config.toml
n_layer = 12
d_model = 160
n_head = 5
n_kv_head = 1
head_dim = 32
d_mlp = 320
vocab_size = 32000
activation = "swiglu"
norm = "rmsnorm"
norm_place = "pre"
norm_eps = 1e-06
positions = "rope"
rope_base = 1000000.0
rope_fraction = 1.0
qk_norm = true
attn_scale = 0.177
bias = "none"
tie_embeddings = false
parallel_block = false
init = "uniform"
init_std_qkv = 0.0294
init_std_o = 0.0294
init_std_up = 0.0294
init_std_down = 0.0208
optimizer = "adamw"
lr = 0.00282
lr_mult_o = 1.66
beta1 = 0.95
beta2 = 0.98
lr_head = 0.00678
grad_clip = 1.0
warmup_steps = 457
schedule = "cos"
final_lr_fraction = 0.03
batch_tokens = 65536
seq_len = 512
doc_mask = true
train_tokens = 484100000
steps = 7387
dataset = "wikipedia_en"
MLP neurons of a small language model. Each row is named by its layer, matrix (gate and up: input weights; down: output weights) and neuron, and shows model dimensions 0-159. Each number is 128 + 32 x the weight over its row's rms, rounded and kept within 0 to 255. Numbers have three digits each. A neuron's up and down rows have the sign that makes its largest values positive.
After each neuron's rows, "fires on" lists the tokens most often at its 100 highest values on Wikipedia text that the model never trained on. A number after a token or word is its count.

L8.gate174:145128147097133117167136108151149101165077120093116086162120224074202102093160098102144110108126135144167124112103102068124132109071160133181110156146086109163138104161138160121094094111137112147104111158055093107139168166098171158134160144127055099108170122118178124114169158114133182090146077069129184128156116113068104173137173124143158079101096145078091109130146138101126108127118163193073111113150114083121068127094131132110164162079112130093115064106141163177122085128168157
L8.up174:134131093161104071157097120138107123120130124146059114120141137146153114142137156126071133135198094159142134169138137202112126097125096158102127123159104106152118132083138133161092120089131124075102171145110150107139148177100178171144135183107163181160163122114095044123073122180111096102144126100214141122067121122098129123073133122091102112162126088147144092077153093107124099085217166185113109139111120129121121126116124129245122124136133155173147102050124134113147174099184147
L8.down174:094125108134149109124142156119095110162161089107112134052171150162131098150104144164190147183130094133098109117116114105139182148114148095075119142199181139228115156153108087135148106154116111203156134123136125138184154160173099142123046128122083113154076109128119093154166101174134121131099153119090124122161142103140100121056103211096138116089142151142186186107136181120122195073144138111123095135112119155128172081145195127089121159154127150112140151128084072086149094117141127
fires on: "|" 18, " /" 14, " 2" 8, " 7" 6, " 4" 5, " 3" 5

L3.gate54:149117053107088152063051113084105104184116183109183140154165157112184112169120105145131146078169139199143142068069124167132155105114130123129126125101154137150114112153122193138121180162142101095129108108155116139216152123128099174159157090194091143181083127146159145126176072116158121137148154099136118135132140085137117153146117115102160182116163137157133109121121171130130101152115116102165102163143187148145098175160145145156092151134107140154121023122119148188142085083128093
L3.up54:125108115146106120175070187108108140183104130139118128120194113158147094128161116133080192107157194124134145094106091172151192114123130149098092128099160191123146163155090126122124078133134105152110100121183114128171164097126102168204255103140132147173125140117060184149123112145163120156122178155113112109162127103175127071143126136095136172204140142081128130176160113130139120148123146114141114127113143121137118146113108141148092077099094126163198110147123132131182184163145100
L3.down54:116093132106068133158161147159070162117170114103127076079164117124148122098174098159132124122165115049156088183142149129082119155143102116085062164083143123057138182125159151140102125160115190119150095134114136131156128085013118102138144089133143143170229175079099162124184169182077085152147098120111127084107154155155110103150118152159136103116158177158149125159125153148144112098150115109165130125086105128146134094099134136138106088110117108118150041127118094084146105120148132
fires on: "m" 19, "k" 17, "n" 8, "s" 6, "ste" 6

L5.gate183:103158104151117109124136138106120117138142072117118126155101163109110158139147150138146178170147081083132131138142137133092115203150154115153209127134134073141147123109164079119134126142132130129153155126083152097136110117152103112137063104087083144111099119126137065157135194155170140136070196170185084128110176136101120094119119121133154168131127140135102104174144095040212167149115117094075125132201185163178116195097126142076125140111169187154156139113136117118108127097128024
L5.up183:128173117101111113091096117128099134150148156141148070144179150137100121149101164088142074206156128084121137106101145133153128150127089156136100117132091206113117152135138103095089158172105192114116151096152115049112124148104087106104135144107149137138024150124114084134184116075159160081123140150103096069081162127112112097112153149132090172111107126159108154164119144102137171097182146087163105089129168123117047141147075092152078138046180138094135109142162080130078147111137175
L5.down183:115094146107179124223158099111138153119103103113108143168128131103157168114125105137126159103144109197116070134102058116179105110141128103143143090145156114158127147147140161122139092159138149108075075113157124142170110080139138135141096147052094126134099117082142086107095063113150106054089119162180083123068147104062112156150112175144112087120089148173093101137109143111128086119144104147132045136143110102127160118150155137086098195155162082105107021144140136106172122131161087
fires on: " or" 21, "–" 20, " and" 19, "–19" 14, "-" 7

L3.gate245:173162086154111125155101109121158118127172127167087125133121082153132198170150067117171095090109151107141122092091124156118120151131114146145131094064097128144152123132114137154064121182061136138142064102119202121138199130149107116121156038118137127065217161155166157121114163109164123102108142155162078149127163096089067102177150137117159093146144172100137148088135112139142106125146176088088170099106110106107088150197067165100111120095146154156096117117154128150110077090116160
L3.up245:160102061096058096099109109118107172114087096132096137135118133187156147096107119128131152101186128152110085118105195171162112158141119141136097163091202135162118109121126148143098114129120160133113103099099137133143154137156096138150123093131111116154131195062159142109106133130152063138095098098148163142132118105167141163131197129127156098098090164136156139088105081113132151089093112091149201149065208113094153105148116099163141118147185075118065083098132103182192166214132107
L3.down245:119134167094113119160146155136073107151048165141133130127161163180157089141161142176082162163143170163125120145182101120149203116117099100146116112148150156096154125112094112176161176104099103102139166089104117144199129099168126109138100135172096159171140111089089121071100111144149121170109038104111052105062123111117163146125162131122153095111093143080108140176159122080126111095104051157139122134124113101073159115168187163155106145148180089080056141133166122109143143109116104
fires on: "-" 18, "n" 12, "l" 10, "e" 9, "ra" 8, "a" 7

L8.gate230:102151088104144148141112135113160145127059116147156143073159168095091170156092207146067104071074177121138185125082155108132118124153107086150134109146110126153066131109187126126112131127098133122122151125185109038097153144170058150123093109128129161112123154107115035145097131129124089131157074104093168111131126078133168133133147073167186157100085085102135106170112171053129124078104127134147196111146142063119110146172162118140134129099136123159151102177110146135147132137079121
L8.up230:155107177102154193181179142049138171153150124101163063093106162151083139109140137110133141131163128110062138100144161164115090136113066089149123129134101153145113159117145170108110138114134147116179124155127091061114078127174077133024110138165138107139142161152108113141168159109145076108131132132113179107129097086170196132128122080162085070085119115073135144153085132166095179125124173138096144131140070104111083118143187096211148109115107141126141164061123125124100122109132133
L8.down230:151105146092154117168144133120085093112161115100116107129170123176157120120148058151154141126109154119123119153144105153111149121121130142099079124135112125045197137134068128121177114082133154188143140149111207134000119129180175110139132098151108129153122121163154133119144100123152145113165149149110093125164120129114159132136152186115111149169154082100111133081201108130131125170054127167083137103179114131139105104084094117124134103100091111148026156144135136163104123081110143
fires on: ":" 43, " |" 27, "-" 11, "):" 7, " a" 5

L6.gate289:156147129143131161106088154153081086111078092162191158161093099144088113130087176111165094121119156122141146101076158125055146098201157139149165050165124224129117140178192168108070125122163108114182092093116137112160086058111153125081118151135123160124133143144110066137114148144166136083074119140136167122093141099097149163093102128085097149155113181138154137145098154141120103155189143117111121109179106130074102161115112118130066117075123165143069134133078128155129148163136111
L6.up289:109110108130166105117128147101169160130115100114128125131132120192076123114092137156174115126171069174099143165120114113194080082134119114142134107156221126110089100125131118113088133144097168130129112082194153116096138157129140141124162112124092155132111144159183047161095086166154195156199121108079168062132176119132148134145188125124146133140107097155158203108112150149111129079115088074139080219144155096170112086151137155144158156093159073094161168104130125088155120123115102
L6.down289:103121137163133094114168172109178097124108156184148109078125152127093114085112139179070094084094111106116091165167123160137154090142130114049076106103139107105156131144137126119139123174176182119099105091165161155189057182119106152127124107156155169102120160184135122142106087157104197101141162117058069124152166146148174052114146125087130145173147062131199189160148133094119123110140110145096138133152141101126153156159088059147155113142152143143132140086149156150157081125133178
fires on: " of" 40, ":" 9, " or" 7

L7.gate92:129095161095163158061100163165095147159129157145090151110122077108151125166153126118118116172105164147079109126121128139141182121129107113207149113127095149151159178136105169100093125190113071156112111157145173101111179160091148098206079094157118128120047125204105146171143150110153144152110138109105108138065133132176115122096148109123145135145110122187144079158162110162134137105140160053128121078095127111114135168108147156098085114075157173177069161119145133202098179101078120
L7.up92:110102123079165128138073090047137146124069172121130132114085078102136179125146069092173060173081146148139108158125026110128154148129156149114128133095104114098157085117090146081161129175131160120128139184141143146142117153104148164156136154164128068189111191117110146082164046149147137140077092108185144125096149150086102104162153099156163096123146134119136110112113138136112082133176200114129134108090185119134130116106164134109113144109138111028116148143166159160121152093125140
L7.down92:107125160104183122139127127103122137171119120130121149154106144085108099126132179135136133111114197089181103132121145140255158080099134154135105084131124108100136108144028153087152116167124138139159115104140143136068108161085143113180162119106145119141086121129099127177138100092151195091142123144158193132174132088162141069115165123114163176126082119126119103078073114107123113126101119116110174131094181167111145093115152105162128087096200062120133212125144153098104096103155088
fires on: " (" 82, " /" 7

L8.gate53:116173178108130114183152118185115131201158175117154177143149139177116100134108120112116142154150116138128196098112142093072107120084172171179099166143084174149096104140160118177123123081170111116109145114101080146111102164137145124104159159109133128139155070114140111100047154101162064196166147153114141121128113085066136148127129129118120139121125038114166110174097110120106135158109158067162095136100127044098111153138120132129153078143108125105106087189061156166074162147144100
L8.up53:100162169082136134123127088088122122153123093103129151148156103136073127064131088107140069194136153129147179126161075111132116139043116148141158156096040133164155116123121155098064127167161135159071081110119057048125143133113158161111099162110110119149141113110127110058039130149140119138156160087146086148170136177136164133120196125134098157107119145121141064152125154142062107119138156160132111116170147110106143134100184093137130095127098131083119148063125134169126112077161171
L8.down53:138125070132155135128115097133080133140095100085146116152134130152127162124082145095087083128104109166110083175097133078162122164139088139190130132112112179124111119138128146085161081057134144148065068204157102111075149118119111125071136116132126188121145109090139136135120127130147093151123106132125114144156121133153098117130124193124119124118114084144070127070081109111157087128162063070112133121192158166136134113137165170062152071174060082086152204102189137165172117115183151
fires on: " |" 55, "\n" 22, ":" 11, " hold" 4

L3.gate319:177110104152092135100114089126126094135140112143174094112161102136157121177088091104133124167144179096084087152134182177097163118213136120132176144095115100113130120178135097157143111138154109159176074152148138054158107074143116114078127131103167115132120142140154063059136101104151150062096137104073055121087103150127148166116121113127137146098164177127162049163140148137094127090135144115120199168095103098063177184135126145135099150148158179166089145129121155143085073109104133
L3.up319:033184155088194135122161126117111190137131162170113151129093157124166090137177119134126113088105088138158138126105101138148143087172112158143117137150115145124172160092198143155139167146090057171063141119142175144061187109171167078165134165201123146092159095109116167104121169162167138105127150107166122118177131122100132143180129135125097099172136151173116139135129123178124144090140121074115129139096155136151123144165126188126178140161101053080143124081189075116099151132114116
L3.down319:138155141166165096190124115108192107160133101145164098102110173129105121133062152136136134129135130060171144160178119133122130126151115100087148123179094113201123122181221116090165118099183102136081182075135088132075098137132079189140157164060114171096103135087106178158099123145134061196194146140105172152134112177136151128120142127135144096060118147128134148100131146128140188119150152137098102187088143133126073124182139114118118183113102133159119101113110153116163170130150119
fires on: "ing" 33, "s" 12, "History" 8, "ly" 6, " of" 4, "ed" 4

L5.gate125:133130197097119129157114131150077120133115108153115112073136085154151131129122134129103045145072162126085181161123150191180182141162138154138200193123118120150064161155150190123120176103093139110095095117131134092154121149176147110159094077155113136135147126121160104152114057135166109089109169099097142110080152142112158159138152130093106127059111167155169083129159102083126155135161136146058150129075133143106114114070186166077107175104090142133122173097143146148061133125173167
L5.up125:122091112191088104078115112118112109161147107135076131172107131167121124134129092154125137070095098175110117113079132174127111089141129124100173153163171108074109171087156129078132171079139117120165110113113104070089110078121082098107095131156127061134128136184134151118105173107163047106149104115086175093098143128137167174140139174156157114080080107164119134053119134116084176162164075133139189066121199155104069164141146106108123109178109125150150147076138109123149119081106160
L5.down125:128127148158156217129159144141179140118125184109133094099165139095138131110154141103149130093121139177111164104131082105043109113147094093178062116096106106021201150112087162103093101124143133117137146182186113126070177151069102139151151133089127144144148114114129130132096158098113103133130134114140148132122148248106083093156102116120154085133124104175133116088144209143152126142131159148149121124142103133123103121178138145148137141166129134128075113122037145135156179128127071
fires on: "\n" 35, "ed" 7, "," 6, " metal" 5, "ive" 4, " rock" 4

L7.gate30:169189076230104098054076134097124073126061208099140112109089125112139156122084136129104133172179205131115166124126139122135113079128195089121119082128147120110147104109109166166177181125116086127117116094183167115151164142113124138134128152114130161142174136155107146093151107126137112090171145099083140156220154084173116113125156131120143128178149079122109127120103184163165161114146127104131126094108135095153137134131111093160148154140143141200150090145117193133156105188152134
L7.up30:124140205074096110112129134100090083141138148087090145148082106176128114126157100144130106153082122126099144127100103133146044124147126111096100137099094149122099102114118189158057112145121066178238183115139150065124084116100104115135172103127090098120103175107132099127159124156163178069123124103107140082111169126162158122116097111068111149128126110111107095172140128145121090106117183094120137065119154163169191095083109137094146130109131135090110160167100150118163033160159144
L7.down30:074165108106145122125081219158158103136161158158135069193083152106107150052075127111075112081143116151133156073177170114132107094124124187131100130059119135018151130099132110074106157136154195086144121093139167180179105144034120111093127150119128109125093099138091171121118145130103159158126135161120095096107161109108134114166138122120108115189075152115140093152114183112120127152081110158106143085109134152142134131141139154095138091091165140097180135099149136115139093153112118
fires on: "s" 49, "m" 12, "b" 10, "d" 7, "'" 4

L5.gate84:158139144128078178108148066086088142140094139116097130171098127116099197163120112205177060077085180143164142199137108088097141154111130063090099102117120154132178094178148105103135150174120082109107106123158101174137086133171082127138086111123127099132151147140119145152093098133180089122131104101161100151123051138160093092110127162121130150069104119109126164109109095111173145082072161165185117098155102081107100118110120057116108124183121113129151092094082091169114173115146137
L5.up84:136152156080134134092089110065169139138141163095074078151061099169109169073148071181191106185098188104075096143151086120089124094108145107124087150170144141133127126164145114121157108186136105154155102057159116133095135083152090195092075105114109191088108144131127138156109095089126103148171127094077142143120131129172125170155108167109153163115097145160152113157128137136174165124084165126151109132146115127070183128151132098116126077171080134096156084128135118174105162140205129
L5.down84:142097132102073133126136125156137044197144128147138130116082156173187097139073106131120175186104127090130125106126141092085159145109200145092120150066144133123073159117109145106122108087189162130132121178082118100093142119116142134147094125108158099141106155147161088170123129206082163112115181088079122165150076168159108152112192085192131136126163151158167120075137147120115169162148105123089169080137121125146113142122109061119118190136077082145101196128097157110158118167152135
fires on: "," 62, ";" 11, " |" 6

L3.gate166:134163145123131136131126094145119094101115106132155070138124153211100101148106086161169131171131116188104173071083134104097101146125199126107166129141104113139118096149138115123124097164124083083164086109187100148166094066113105170137127134063117113134082111141106159145134141118206127168099147107067137134118195140028089117048128147126094164101119161147140154136094102158110162113100115088133112100138160070144095162092108158083114116124089203165079111142130150125077180134167109
L3.up166:135139150064146127121135152141153138071148131117113103105063140203118080159140095150194095149173097177076155095095075142098111133124136088117153127101128118123103096123096173127126139231065152165152100087146135142126174113098138150140110149121131107150112139125130126104147088121167218110111163140099128133132111135109104137138163117129124107153137138188130196122091078124121085102122223188129096129048139093135201078074138143129091085048113129108097159107109096130134133127163133
L3.down166:193100072147106093084026109156147170180129150166133117112112111104125097117107127111086134079175144141144148108125157206088122103159082090154103155077140125100114147132130101138175162160136141178141114160124107074101090145176140115130127153134198140115094201127142117138095138170161149119201104110087135131148125209110095136060152092145147088127091110143151151136149084116144127139127179147150143147120138140188156088149145108170103171132134126145192192102177147098126179083080106
fires on: "/" 18, "ly" 12, " or" 9, "est" 4, "f" 4, "c" 4

L7.gate72:125169111113081117108078143125098095137144056120100145146127108127124138147154044081131096117137099075176115112116136126115165110210100136114179095123114149127116120181111144093170125132160101118110103083077103047175147067207151140209176121097145085163093157128119165081132129167118146097128073111154125079191150131127132167151088121099132121142123195117152099126103075133170167146178182054079122118160176114153070101118101135113119129114141164135151116146140109156091120124149148
L7.up72:160113127205126163115093159082070176081166143142085121159174145168123114135079134154065140120174120149126167069090199146157094100136128123115079133087071128123149137118068092123079146139063112127091079140171127103123120130141192153107144139187060123197107130089141122107198105151149183161078142104114163128128116081210148167170154109151090107059135075162109162137133134150125158115137158145149110119130164152136111192126128117110151128101155149120143113158112105145127110088168152
L7.down72:138095128120168060105145134100105165164115101131130152154100115196110123072135067090134135174096124136182042098142144142070136128084168176122138176115132114214100097132052139172105106113115067145118095171123170181136151128188183154148142132124079145098159142161117100195151110132138116110121070135124108114107159156108141191088144148083108109131132099113125069105145062080093079125156147143127078153085195158161165120144127152138105151111133127123119109093131137154064116084122118
fires on: "-" 89

L8.gate6:139118189164107111170150121116115156188101096082144078166099110121105124101137062130154149139141087106070062153130121101132150085150142100124193063154131137150138144131114109095114172154114132095148105091140089095106122102179109114120142179146065127106131115184160157133170130114090137120079107112144097124129165128115129121138129095142173183111085159125152114136159167065164144190074094061012103077163131134100155110118091099117114127142132078087165125109141093177213119113111157
L8.up6:122139170171131132181126124148135134154061058132035120118083175100126132137175189063120149074118139065048167132137179103128099067121074110094155127078129086134157149139089116082142146141065154131146138105143130165113116120130143092092066139184109105152124164159089118143124132111102162152098075135092128053112102096183154083140147093137171168091089157065127152144101131112176168149110146098134117124115118115161105088099136090113130116144128168139164117092123135123154177104067146
L8.down6:154141098116174130126158163083109133143165152161110142184122137143133183157200065167166147127088118081126152120148141167191169120135117113109162155150164088157107117156000142120132117104100098146119146088070149117211170175193133146117147119129132093122166120142120096141131123100144149161116092147100105162154137119066142150131103066140123102154118131147116145115089177139178159148172082162154161120127116139134155107100152169134132107132126111140206092132126142120130165144070124
fires on: " (" 80, "." 11

L8.gate261:117123143203104096088146143146077177081110214152094154179138172146114158177129097110049102143109178119162125164152116087111106165127146106145150167162148128136128098179190157123174118114170037140100138102094147134131100054155115130081147140155117080135097131115092132152106118168120121086143122118073164130146137082160136112115149111137085141177095102168135092111194104148149129069139139114033086128108144098090121071140048146128109147136111130117118120143160119132098117147064127
L8.up261:133121142066118155055139158153115136148112102094162111140038148104203136177191173118158152148193087141191154114102124179170107198155083109141118108133108099143168112133132105091130139162061121091133161108099100138101183155130106093145144117128188191132138109166159145106145099156127133151123133125143125129118143159128153141133144141173075115103165131141186166100123141112223159085121132135104180124185145113126040151089131128144083170148134145154157097169177166132149107160110160
L8.down261:115172154122128122103078136165154086157142118049138143058101127154158127082156200086116105121122125122167128169113117141156178127110106122159049102055124137183183085139111165090102140115076085154108091156163127069160098057097126142147095161099189196086135122151158136182102159143115175130084096089136105135116092122143070135107128131155098180142120103137159144140156150115127172091119081120150146113112093126129183166104143127178117146166124198174159115116133183123087100119141173
fires on: " of" 47, "." 15, " has" 12, " are" 9

L7.gate81:077080074142142150080106100090172153197131157190082163152200121126108131093126135147126099083096127179125104113179138121100189117100136105150089170082124087150123125114122132143167148139142164148089043116139121107095091155125082133125120128145100079114155140169125105141080068125136101113150130158148107131168081110130144110140095094131141177108161115176134144119166151155185167077126148110204088099108134102124074160119093054082137076127041101117107085096177079132105133131112131
L7.up81:129104175094180143086114088120159189153171161196107122094133114152086176118089140078130126111077111096062073111144094086109143138192163113143123071119100093134072130124164082184159168111135161132134122122113170113146136167099134089109107151115075142094097115065077109093143098125202078099113084112086099136108135121098210134142090100131108113101161127151164083104088076125117171157156123107172063167135127129129113138108123143135148081114112132137156163138177135124143084167127047
L7.down81:100151114105147145170079164120104107153139103061105151086192201148108067168126145090104129125127125140124121101131099124146082136128123177127132146145108055128137073135055126186072161123107099165169181175173131166160117123152136177146111056143152113080101152157114116128123150159133134132106103172077118110131152065165110086107122179110082161152119082180151142177154142148154112130092127105162178131128074112082123140130141085092099151157089104101191084192154097082128142125178164
fires on: " |" 32, " RUS" 9, "," 8, " (" 6, "URS" 6

L7.gate234:127170068137119080127079094112117167146156109151103110087155128102117083159107172179129169104157134091106170137158177121133147129135099066133146150065037174124091111135128119108126155146110136083097088073109149137132115094125171101159187116130134145114139147127102144109169102143175134094077221147146146079155206143136118137080154188050131128138121069166119134138156162132129132118146114094133146115129117056123096072143144163102063191137134086092167136176142101155131128065114144
L7.up234:128168101148111124167140124160076106098093035139088121125142178093073100110126151137120126094098134081119117128112188084147127091134160113115175218077103110126083099147121082120111087106099181142115130150122109099116125110129182158109160127149202082145094111064135079178145100151151164118100144106189103149118172147111095162135078174082151138131090108165186132120134128116187149077095154089168142069107144067167094133148075077097114124081117125098160121159105123128105100150152167
L7.down234:158057168137102166149120111135129193152171136164136149152111115144163161092171093125106069190116119140099115124167102166115120094093140148145126109156134112108187146165106159157139089165193121106149128073118147146063141100158095129148080118104101157100179128138129202143183073162179120136122143185154116168129133135091099195120139136148143083139129151129093098159120167108069148138155120182143120166096118145126168050168137105100126123210144137170107087109119147218133164110120070
fires on: "-" 71, "/" 4

L7.gate267:173177190126088121105112114094119111125128126129126115079112072173172144165134083177177137105119055147105102190055147112113109146127092170127127181098097143124120132135150129134121120089136133136176092120145107090120069089132193134126137165118066170158177105160113072135114144139185192174089179139141130102129181134124109148178134118111100158143112137094100145102091125117192104219163162154109195093133118058120112165087104129149105143148113175089147131153138104118098120157140198
L7.up267:111135093171150160090078117107086115050162151160115127132111114147164097129138174134156139082070178073121196144100132121162134170093099131117167126149080128074118087154133126117072143170104154065126193097084136106114112144131136113094129140112099151112095102127098097064137179162078081120172141118164106101118137169096160173137121149145172061084132156187094094156180187134140149121131096132100155125124103097089127184080186119134081121108170121097135133161116034120116098103101142
L7.down267:132080136153102151155140159151137169135137094107140113154139158076141133121105139127117110155096105153144147177111119138109110081150134105108178109151145151101069186142054121162151103119181111135125113096113100131000124111081092159147104141080143074146100099131109186146109133140112099115120152165105086173146140222127163096085101212143122119137155193099147175126107067110074178135081138162165133169182153131141127101185081150104177153135120112144148155167105152129169136129150124
fires on: " with" 30, "-" 19, "/" 10

L7.gate295:127129086147130148171127111171113121172165120085094151151072175059104135079152126113097142111096085189121127137102124114111150077121084098121140140057098109122109086175114128082109185166042118151170175167147116057191133155141130135142169131142152134131128139187119149141199181139157133079112087149140148118112148120082137107140143108082132125129093152109110132155178110089145080054090184147143122137088098102187080084043097113160127074147102131150147158129127102111133160095129121
L7.up295:133092071115118070090089122137093163136094172183079105148102114101143077172157125165158133122136106200118131131098162128164115198067095131126124089149107162102152189110122110138112120140137165101104118155075109125115143121180111108139054182188121084131119125198156130165148143098129142165137091088127157147150088150139124183122139097123179159154132150122122098132069143128175069173136142081097136049135187116068122125166135087080128148146100122144160154130073159120082176115107189
L7.down295:139181139117095115128118138163131087137155148113141103130138080134171151118173180184185171095132207094160173149096173140141098151116174119168166108133074130129131167165058118070107169161085125092124144106141155113179173166202130151176142114121140102161150125155113085148126118067144147099115077113087086149121155150169166138123132097147091148151053146140086111115083176119162118156114082110141151146089172071124083116165096107101103125122190163144141226147171132126104120116107141
fires on: " (" 55, " wide" 6

L5.gate297:068127141126123149187139084128055064095093081160098178120160128164119123198104082151158159119173159076087152120105113104094165134151129122134147185151131107108129110163121120132104147150131148122104156118153160107124172080152104147170152155128152144129151121156145143156123158179157097111118109076173133067136140122140112173119138142089109071180151151191138149130132101149162149117173145121111089196068156133112153195095156120125148150177160114102194147110140022120087139164050162
L5.up297:148132094130153109173104154132145149040166130132110119169115216138161071144152158129149144114107172153138161146168143163115121126195134096122111123082096119151084135123141164131161137135109118110099134169098100145101125163055137133159147207140108123156122147058086089156084108172101173106158101141222140154176086093096143075160079131138179080095188150119133123059153095129118133159110140116127168127163077146200089124110138118092096113157090113122120088168120174132110088163114097
L5.down297:115081084120137093093107104124074067093138102138122125087127091102124140132160132048094071128128044090092086156137082174116142161086109134196101086125100121168172154129189142089127152112124182116115126101107097146165132091108162112096099146150137127137141147174196125176154189104137116177110089112128123099092103163173125129083111163142120075129137119069117134183114080107123145090124193109084139122037142135133144185128182148134127152137132145129077126129153093084069184112120139
fires on: " to" 64, " the" 7, " York" 6, " &" 5, " of" 4, "-" 4

L7.gate48:115164128144117126082098092110096134112169121083125129087149117128076127150129130177110115097156144112148108147094119087096187142103141113125140085100097140141133105161186066088113137109125107102141110102201137080134119065197163148082166152134131041119076129133156162128085188149144096101118124141110118102171196105123103161123090093068109176155059199131104135142170107116073072076101142085073067143134137128151102145146154101122130126059157139141122162127175168068116147169136113
L7.up48:153153161119124120106129099167106115096059145144126143072161128111150123046123096111111164157148080067111120104129159150102113131170156177124131163122126092146106097133169099157122175086098141113150156148175140127100126148078130056042163157189134125055097150124156108116172139121182138136121114097113154107158143110117146186084117094145070085136171105108189110099151150115166080087149168150129076167182135088105104131182099157143165128093133199187073138150171152143102175125128111
L7.down48:164121180156118135124083127057125129114092153112109096081098160097146116074124182098152109142172059202154133156133109135129123094140143103098123132113110152044147119164061149146160066130144123156094133062169155148097124135162163173130149113126172116175135174132169155166115106170134134113184156165138151149160124184161156145119203117169120157075093131072117155160152136120148124079132125128083144103124146055142129117181134171130119130099157093096208191139106145123171183136156107
fires on: " of" 65, ":" 5, " in" 5

L5.gate14:130167097127156148155141070131107122178103092116164139089110140092126080130153124120112141107098163129126170086098119088106145149147140094157165151087052085180095100177122063118104116048072145131099119108094115127161173136160175076128166104156118083095103114115089119131171151166130151042093079146142128141140086142109107182153116139067132097127126105121157137091130102064117162176175171102051162110103133077116093148122143102091167128074091146116066087110074167113118142140100151
L5.up14:076103089106174150129188172161122111125135095142097112124169164138100058147199206154099148174183103142158084119121154130132090099118115100136126164196155137151142131153159112145104147100182098093069195110207118159171119168100179137164127125159112161153148142137142079151137164125110116091132126153111108112151129151123182071115082122122102116146142111128112109165196180104112130120110087098095083151054164173186109094185119153123109135151150131130157125054149165136137165112104168
L5.down14:128113157188104112139117092160167132147147150125168138114156112115131114107126151085094108147097109172130163140110105128147111078105078122164158094184141161126116118134093101137140178176141190100109157142162125118199059141158131124115114130175071120110142073127148090112116101195176157139161091131074145132211110131113132143136129129122212100137113141116139146055125150147168118118093092092163158155123121058112118093132071115134138112126053220124161089158111186182048126162114116
fires on: " /" 17, " (" 16, ":" 12, "-" 12, " 2" 5, " Time" 4

L3.gate90:129191120123100093172155097147124143114154129134158195170108117147114174131078199157087120097170140087145121172167142108122198117127120110110131114066081126137105105141143135142101124119093164087140139081138165152138098126112145066112114092140159129145156157165171128146182121121173092056094116167159069097108119147056068145146130127139136117117098099125175165121168154123179131148129138109106079092155073118130075127108186114103140152138209216140092156170086072158076154104140121
L3.up90:190166125107155134155125141178135110120162130151115150124136178180098074102027154130139124149144147062134121120154170132152172107093148082112125162120137125139117136147065107173079126162136151078132157124138157099154099116119142153142110123174127139171099081130103083145197102067098100079131095142117124091113108119115062113153147108170161137177078104112160127140103144119106183183145120147088099078204099152076153056138101113185124116159198146125117082166061164126086110125129145
L3.down90:140131121120120111164121104146088132128166144117124137165119156137144168112072172074065152141144095095148110081161119154113142131045100115084096147133148122089127123082060128123080117102139150107163135078144151203093095058160168099112108081147089161158085143140161098111155175098050169117041146157183104134130130128060102114117055149139130103159039136123116121135122178110107110168123110132114139078138130119144099085173179147132128185118145126144076128159127101171145151123111073
fires on: " de" 28, "-" 20, "–" 13, "de" 6

L5.gate103:120127118177138115142100138149094149173155196120119089133169073102116149146171130094166136166159108119146075139087136070133144160160127126121113196064115086144150048129107130147109107108091130177147133064122156135162118073107057118160109122095084146136210109103161105075124079183132158136101096105082145097127115106128196136177106128123075116136155082106126095105128165176160101101212180126130111166146110134207121097099153116089136096130111128160094097135148109149104072097110118
L5.up103:135154134098172149086143130176154120131120137073159119107082148106179130104109200106116090121132166097150073137156131133119116137074075195137086168124150124149128128155093163107076165108088134062134200148090168149123128071137148121160155225144104125110125107127169088144072114165155141177168129160111108146095095069166096084177119116133134115132087181159140142054190069107113139091058147175111123142149124095190140104107155100081162106137133135120157101148109118142121113119105082
L5.down103:190116170124155187068125107138119106118082114125204128086178101100130097115113133122122095120110152086147068119139075138122158076152070139114110100145094160106186072075145097111078134050091118118119194114121108104105114129169166148079072119120142089075118111079159120169123147094146138090120112125143127119080118133123158130132123090101132151171173157104144104160150139084093109122155052159173134138141167096056140139161129185096163114139131137105114179141126174059118115183163070
fires on: " of" 50, "a" 25, ":" 11

L5.gate67:174116163154129125153045150088151140161140128135107139074102103136131120157117119084115105077080113076089113137159146145157180121172103104186184102132115144186139154166169167186169168148114081149182103131088130082095163146174096117116100124118123105089118091149138112118154095138178170048147149138102117081083143149111133113168136083132130120113110096092161098146138114047183138109174116156089115128122122154160051106114093136092099126159082088170113143148086150162117140052174084
L5.up67:128137099148148118057125111112150134165158078231171147104144173145134114135160148137108114136137129130041073143153111114142131136068154157142153132189138123143117160115147143122202076086123127115150065157124170089137179098100054158118080141145105148133131117068141143109113120117074064111136134137165116096095176101245169118112134115154143121099093075136144133147151177114125149104121129156145088126134094158142055107124110084178113095136098099148155103110076163150147087090124158
L5.down67:149132092134164105099135117135082141098096127124133078080159138160141161097097146099112146124093156166116143157101103082074179142157121129213123116140138118146088144091068123160093134115144137112138077130117100133086110122151139064152122132130078144139186155172089094089104117083179105177177142087172130173146138090125085161175120160158111175156135128131163202100078111193096128195057109169151104145153120161107147148122143073079204147134101139105114134116183154112194155181151124
fires on: "\n" 46, " later" 7, " was" 4